config = dict(
    init='uniform',
    init_std_qkv=0.0341,
    schedule='wsd',
    max_seq_len=512,
)
MLP neurons of a small language model. Each row is named by its layer, matrix (gate and up: input weights; down: output weights) and neuron, and shows model dimensions 0-191. Each number is 500 + 40 x the weight over its row's rms, rounded and kept within 0 to 999. Numbers have three digits each. A neuron's up and down rows have the sign that makes its largest values positive.
After each neuron's rows, "fires after" lists the tokens most often just before its 100 highest values on Wikipedia text that the model never trained on.

L2.gate119:489565437439574472500450502476457496482511462516452547524557483478515501518530549517497474529419522497483521453582544491481478572467549485456527527518438541470530451503571438517479535489515525535479503499421477493484521457463437424398399505548548500538523449499570521471512437478511498429457524517515558464466478561456483573472577434500490470451504529483514473560518529508502492508497502532422507527576531492446469546526405526485493551479516525540536508525474517475553478519495455465516482471461413452470504470532493532577501523454463387489537495509465460550469439442538478503
L2.up119:506584511492500576428546510454417508469546445476533428526527503493513471534498492474469509477495511503480509513560481529417530517508428510575495572519521473553557522498498401531474546477513503481558564501474548572501538425527527524514509432492483518384470437478486515509532596509469568497465508488543499497538459463460538505443574467533526468481498466486534434533493478509400493505474475478502502522468494483506450465470517488527513518570539443551484577473483487502477452373433471479473486491487526519535503511441497514559474484495452536518446515498456542450602520459426534499
L2.down119:490491541575458487564507449504470542503457536380490473517454523503475479509529542470499564540460531497483522491497486490519469555473535455478495429536445578494463468433563557503491470598569518473423469510473420506503488539480510510468459581472594502536511521492503527467464555576438536473481564450499537434464487424523518548496558478537470521496475512468433563469498484470514459495539480481565501502578508492523471550462510426618466481442467497506509492474561522475478485542504527473477536529536495554560493497432516520481430574517508514523519479453449462550521518583497517521
fires after: " ", "s"

L5.gate81:493522488501448494454494547452462479462472444494537446427582456477482558548512511476421474524527517488497581463538418495452497491502529546454448491526492518467509553458527514484530462446474554474447540512497441449477522508430511480513444487575536481557509459400461433441538468516508505501581486574506443475455480543511494517494477443505553464511574560502497509469468509525461433450488551505393477457460524505457469450473482475472510511569514534533492513524521513482490522469442561455546525503478467533494530547560488490454448487539487591488524428429507552433503530403487460445
L5.up81:486480561556526546535493531475507465467518523521453507465564489443423497531473555501438500460530590513561573426497533469460499505451552578461502480426468510492536545515466551457452470464555528462396485535463528485481479619524466412514543432499543495481521473421468524521479546528558497527512515511493442509530488446495465501518462547447409504488489482459414487511458460487492504570558486531462524445487541526537486438493568508475467477543498532571508485506516523483489471491452439541486582558514569459490462508551490486560480445518515578533489488552542475487458506505447517529
L5.down81:419536492495554524580585467527454509398466473488517529511518553503498486521472485552499482486492526484454511476454477553506493494607486421543548510483504489471471513484467485444525453463534530466548429473505509437468541446494486550509513490511456491491487526522563472461463473511448491469536490485550485499385468543522429553482528461492527473545416481459582558493502526509499567488560578540527515446542492538470546455472458515482491492485494434424450441433458502436472565555522434482505482453562536520605514526443519458581531463488487504530528440502452496538516476528533463499
fires after: " ", " E", "e"

L4.gate75:491500499508506495459494527522511542488561491499478449490475481464521492532520522504411561488518481452521567469533482487558532463468535436508548494542471486472504497435531478594536560442475505517493483436465494559496532461459446480448413460506567435483530492475518466460583547506577482509499521472519541468487465528506588561458512444508531499448486541459530508520485521479501470487498549493566576508466533479479491510501466450405463562464487442498466495512520495520475563585431506428575490412573461449520497492530501511476464585487499543380531448531408497499452512435551508506
L4.up75:480472495477484483539514497411449520472497374464515446474531477497437469530491554395497544482490515499525472411441495537490446450504506435542502565437496531487527443423505453476462515488497461462535544444435465465447506450470519526448506548491500504498582506477371454524497462513460543465520558430568549570498511527460483462468549441469546477523540565527508547524531505526485482546513477422486440450484524462493481532506444508547434524484468479505590438536506500467527454471518471513492518553546506469510504499461534456518530548480516498489541462470571455443562524552503510473
L4.down75:542522475539543530447530490558527509523553626566436548540536464508523515511464385541515497490490551551559451497587505535528482460563492533473504534528482496523522517580457555527541487424501513475486465496504508546543457506471529496538517462562497450511481516495589447484561499479497508539506508546483531465539503492469474515485498513478470438468484436457503535498450537493465472518443516482618546503501448499503551488498546529508494510577499509461482472373529507549499501482518523458446470483527513551566487455481504473443443571455490383471483408506545530569466481461496532514
fires after: " |", " the", "-", " to", ",", " "

L2.gate90:582468468488481428519494535478530461496508518543488554509475523541511476515511497490451453461437465515520539478498553474523515472394545492461493497535453527527499499499544503447570410465440531591427470534460510556508491518470495502521439513554480521545500503544520480518506478467557444516513500504487494466440524489547520506521536494501584555446547459573514528554513475467422460471538490529369552456455550450494557496491465462468531424426524526521476459524545551442496502526504513492445547497512434505451551589564543449494541469532451618473510534496515512474510455480460563493
L2.up90:553482471491506429466495404470438547517488542462513502577460451515508573550514449424541386495489513466511512536408558483534499557517560497528484426480430455521534551559516500525533496505499490498476544498471470598458579462568549579482545563546436508474416529456466513419485538476506543487526480527518446583496514497450544491499484501552561464500537503462511499469500454538476530447465497497497491479528542501476523447462482557457516458519531542462519503440467538481522484500465553580517430531457443515528498496514547500538554509496470496520497532560524463431509533513578536507
L2.down90:494474457512429488530449468539586463505529497493486512449577545510505502387537489491453567487518470541569542535583481497545468503530534563491456496502561501465503502522471511501495499535508532524458569446535487549510426481437536513519479440494516452473506485476570498539473475526534416449492533524522462472511466493477517511600460542544529496522491434471519553518461469485526482489526508412485453523509515480439452483536438431519474504483514517489536538482477506577516490589469548491502507472432568512594544502521477477446407509513547420527476427521521480564478455587466556565
fires after: ",", " was", " ", " as", " C", " de"

L5.gate338:491478507464527484449442511552521492537483437530472464563494539528576485519436508515502476543506530470447505483538445532498490478540485561540510504470487487505510563513547528375478486470491466545492446448503454467546510533538587504441504455544392633494437472433461494509488524475506465524454509485465443486420539536475551461516489457480542471535521567499497546461507502608501491507513484489476487420419476498515538501514486475488523499575574418527520466499432484430487495411573531553495591465534485472499532458582472508527530499515474483477478496466474525507499566483495475476
L5.up338:466467484439495486527522558447398443496491516481555502541435504558511485552571494549490496497455508505536476488532574509530511436551551483498444467535415479515464527515508490477460506565512476510499479451511508457406465446422460466599478554541509405477481506570504455377522427512474529501450471444451470461428526420498486573485435464498532440541500462521546489533571539479491537466506530449475497519491463500551521583454525557425477480485545477490529516500488544429530522496517489485472463524595566491480516539493469464462509473487498517523515491577519490479520490529515480503
L5.down338:461503565595432511437480483453548523483485455564520558570502468518513532519429490519513455498542508585496483511512447509457518493514446577457461449496486485533508453500459492586498473528498479575500440510527532527618477529431475490514519500525492520504602496519509528533523518473550497531490520554598515449520547486513455494542570519531507511516438491510462530481557463481576554509442459416561504484493580463505524471567450494534493526420486487506468447496463501540531535529499483494515453605500543518587489521583537475539535472465520550507491542441463528512547524499511461457
fires after: ",", " in", " of", " and", " |", "|"

L5.gate472:532488503497483470506507567446496467499476513489533485482536460559469461523492473514463516473418438500538479477553505516443400410460563523451471458465484492479506545507523503470560489532481500510458456518482497565477479510499563486428467521579534469464525484451508435435593482444464441466516493550511477552442457475506531565477463478505514532471571532514497480542516511473508515473513452481483488394544521520475515516522473507486471422506575492561484566444579497446463568448516489447533481501515435488477512491474463476523462525606437572528555424502534442508535481382454502484
L5.up472:509517510531517443512429523470454527459563445477512511531485450417406450531543530462519521564510587468544506477556471472539537591501510515598503492503532601552466510468431420555484528503558514527490567534515517482480624466499461527451482539501551465515518529430446529499512515471485475543491511461562499522552485526506415489496536470477551462582503506435456450501480535457504573504498430568524492508496510482483463524504458534479485477466519543551492581424516468549471511459566481519488466454471439435450464505438497492546543523493546536470485506481487458483549473495486516471
L5.down472:504479456468509534521544584457563506422523514487533500504525544510540500522516442568512478568482468553458545451524466487558517540572478443441508564488481529493558505543456624476499490544540486471457460494529457472515408512524421499476497516522454467508461524424566480482529380499445497462432484504491510465434502430493466478514478469553575514508544523489465454505447532507463546441492462475523476489464496500591501501499570509593488532484450537478488505411489514506504532563494484459498469615463476524518503483504460548564466477505463503507521468503433528454476504544529540559
fires after: " "

L3.gate25:501487393486546474505467583505549450514496486508534541598415526399517483472536512489475483467556535546462539455451494516511519479514487493496533477531451532445534489487505546484469485497515511519527436440450459571473517481500463447549487476510384522537473521549446419479412466554565522516545533546496453484430454492517507551518465490570461458496594423496597482532563549514490488502534500519485465472466536541470541536504403596501523518553518549493474464506532451499526573563514531475529543558526503469475522547526514513480477511515529493491518442494518514511481552509502426506
L3.up25:477496462455552497459579460515534487480532569518564467545514466506485536540543469492518475528508470445481521478436483538440508566524511553392533438608537488489498504535477502512550504493518443507436482496476433548369554495522478529462501563497452469548449480462540411515499515489487526505479454548529504501450537517552459549462480493546551423497500537527465489483497469534429510508493509520429588464541537543514506485471495573506504564519532532434503526490527540559428544585467520548492523526505526490455552586501561501431534511512474529496537548510496444472515444476524437550
L3.down25:489475648495485523584496510520508568546498487500455545504466507485498485485447499490468430509446509560533497544536546509566546446462465530554447451488540521450522481449530524493534532473420546568541421539529519567587584545454481468470573503508500448494552564507487480454511571516499456493469489436478505475504511479475483475479514506456454555484435486499558544522472472457591466486477433483460492506459503532472520498502419487480543472478537496521517499479468522471457531471576463490444416517501537517534436540446455510501515449481492500374527476492466469496506490524418548497
fires after: " the", " The", " Lo", "|", " and", ","

L2.gate156:447564522475555428516593551539498459478562521512512468535589532468467484542559482543469422436467470548518492456458495444466516522433459565411549535497561500508491495518500506431553492499536521562537449537495479509437457455505545540507451563522442486477485524491484450468510450452502506465539506529473472490449460535498494489527545451539480459478530436527563450521519470504429486456466475507495479498578471460444521439514529579468546470504488480550469511496519555419481476390542501464558521534550449505454462489545524487466406527564479516478519495458506481488475508411444515527
L2.up156:515501524411496493417471515524549463417501527370505525498427573493547502510560458509480486476522544539542486530458466478531495503495536546523470452544491450553475521558475452452498525497509483515541587398507482468460523465434479523539493506498573467491550526484516485407512451465449553500509517490507603497477481499503475483518462572465459425507496574461522498470545540509514467531493469563486488479540549570548437543502527586525471495465519527477503489574489462444491554525448465444517524524477523508438511519523522402491568516455504458520547521453547453519479457543540549455
L2.down156:441482503518459545455538574507540568516457523562471541448545498433561550456533487462517513587484470549501509487513535525469560553541461380487454548537575529490557558470492528544515481503514553486456506477459457606549460529506550458487509530594478471551473429476517486493546592432467476503512561492513476545499423514459503472483530458530536527536509434518507518520472460460554465483504483535563562495523426548550529445528410496520494506529535487442527529442457454533509470470550457470508454496472491471538509481444481505474503515533507506506542479505470467508499404469446447541
fires after: " ", " a", " re", " un"

L4.gate184:466544465449443461545452560525486509452467455451535537546505519546521461470427487450501496496475502514549525482468482518456493435502498480490509436500459490487559501504483546481551433478488495484461507454474459540460473513504454535465465376498458573530471486479487530586406523474506441436498487533507469488396462467531545467467432434503472467422563530460498515474455515489483486473498473507458521474506501486467484483497413412470489475471503399499482525546473509451549582497568526505551526498573484540512511459526534408482504587454494513429548430534482451508494489481472471419
L4.up184:541480433465473435469493559496500498569417512535529469530443471500523455534505467498541512503539495457476520495514494530468469529459466519492600475524490538517456546490467506461523560559545510528521525493550485457401494403559524553545498501515483511511566513517396495519512504472419479455543440508543539517531527418469457536455464409536584532472522486542530465481509575520453549528493483535453520473468518437501565491528500460517580445468433465458447496560506546422467495441483560521467434529521465514480515513493559496472483426505554482498474519525481442467454451538527570545
L4.down184:468504480500557540596529480486535413535480463444437505541477576475514435481468551485530476443497490525569550475527507512513546467473549496509459540492442569427504496461463456537599533463516429504555416558502514573518550463506492485523504521530471476464502528529540536406506503493456565447599516438524497571496524499489472438509524531477480575512458433417478486541500508444452544494483554475534469445480579506578545530509478495517474524484541456501565544496490538505505477496532483476489449487462557525528575490519445515524491488491547431505549464473461572545516455522478460529
fires after: ",", " |", " M", " to", ".", " and"

L2.gate475:490541489533526457540503552509436515499533476477545488556532529534527462555490508557422533499466524534451519511567430472477480458454454457482504436431445484558543449508495519469498482497535515536503460545409525459508466459594526506585476494499402545508443438485540486485479488464480434503486523543530501489437514491502561514504545427571431541518584495456516429535576466445457460530519504542475414394506524426494509503486496521551512552472492496509407510525519457432495515471567529494496495495460504555481499501530479515586561565506464525495449502473478470453494511424495489491
L2.up475:571429515490501495504537505533400447461487446526527465523497435439528479516491463501551514520520483473494445525483495445470494499508464496486535570555538500528502428536528476430461559449454480414505426517529441574453544433465522430531532467491477454479458492560531483496513539485540467556508542486552522511546437490413496537512467520488546514496558531520541528509570494598517500470524448488515480450408455499507507457448514486425490441480506428481460546482488489491511477419492494586480438462482482529517502535465491488466530459475497492548498351487545560501517512428496487511
L2.down475:521574576532451500459516458438501575444567470511567453474500526515522569529446478525468444567459531579508574575498555510549492475425545510493532452538453535505424544477469517486439519524468455478536510560545515475524538487521459529455503402485472481447559502520542497469508479508536541461464543487518533499484572497524582487467463455447451531524491515492502459535556489529505528457499520521505502478444587498488536584482526499495492550518475490537495544518491466536534491543538456507524535510548471421537560511511460546544494525542474460486453542458402572456478569569571528481
fires after: " p", "|", "-", " in", " P"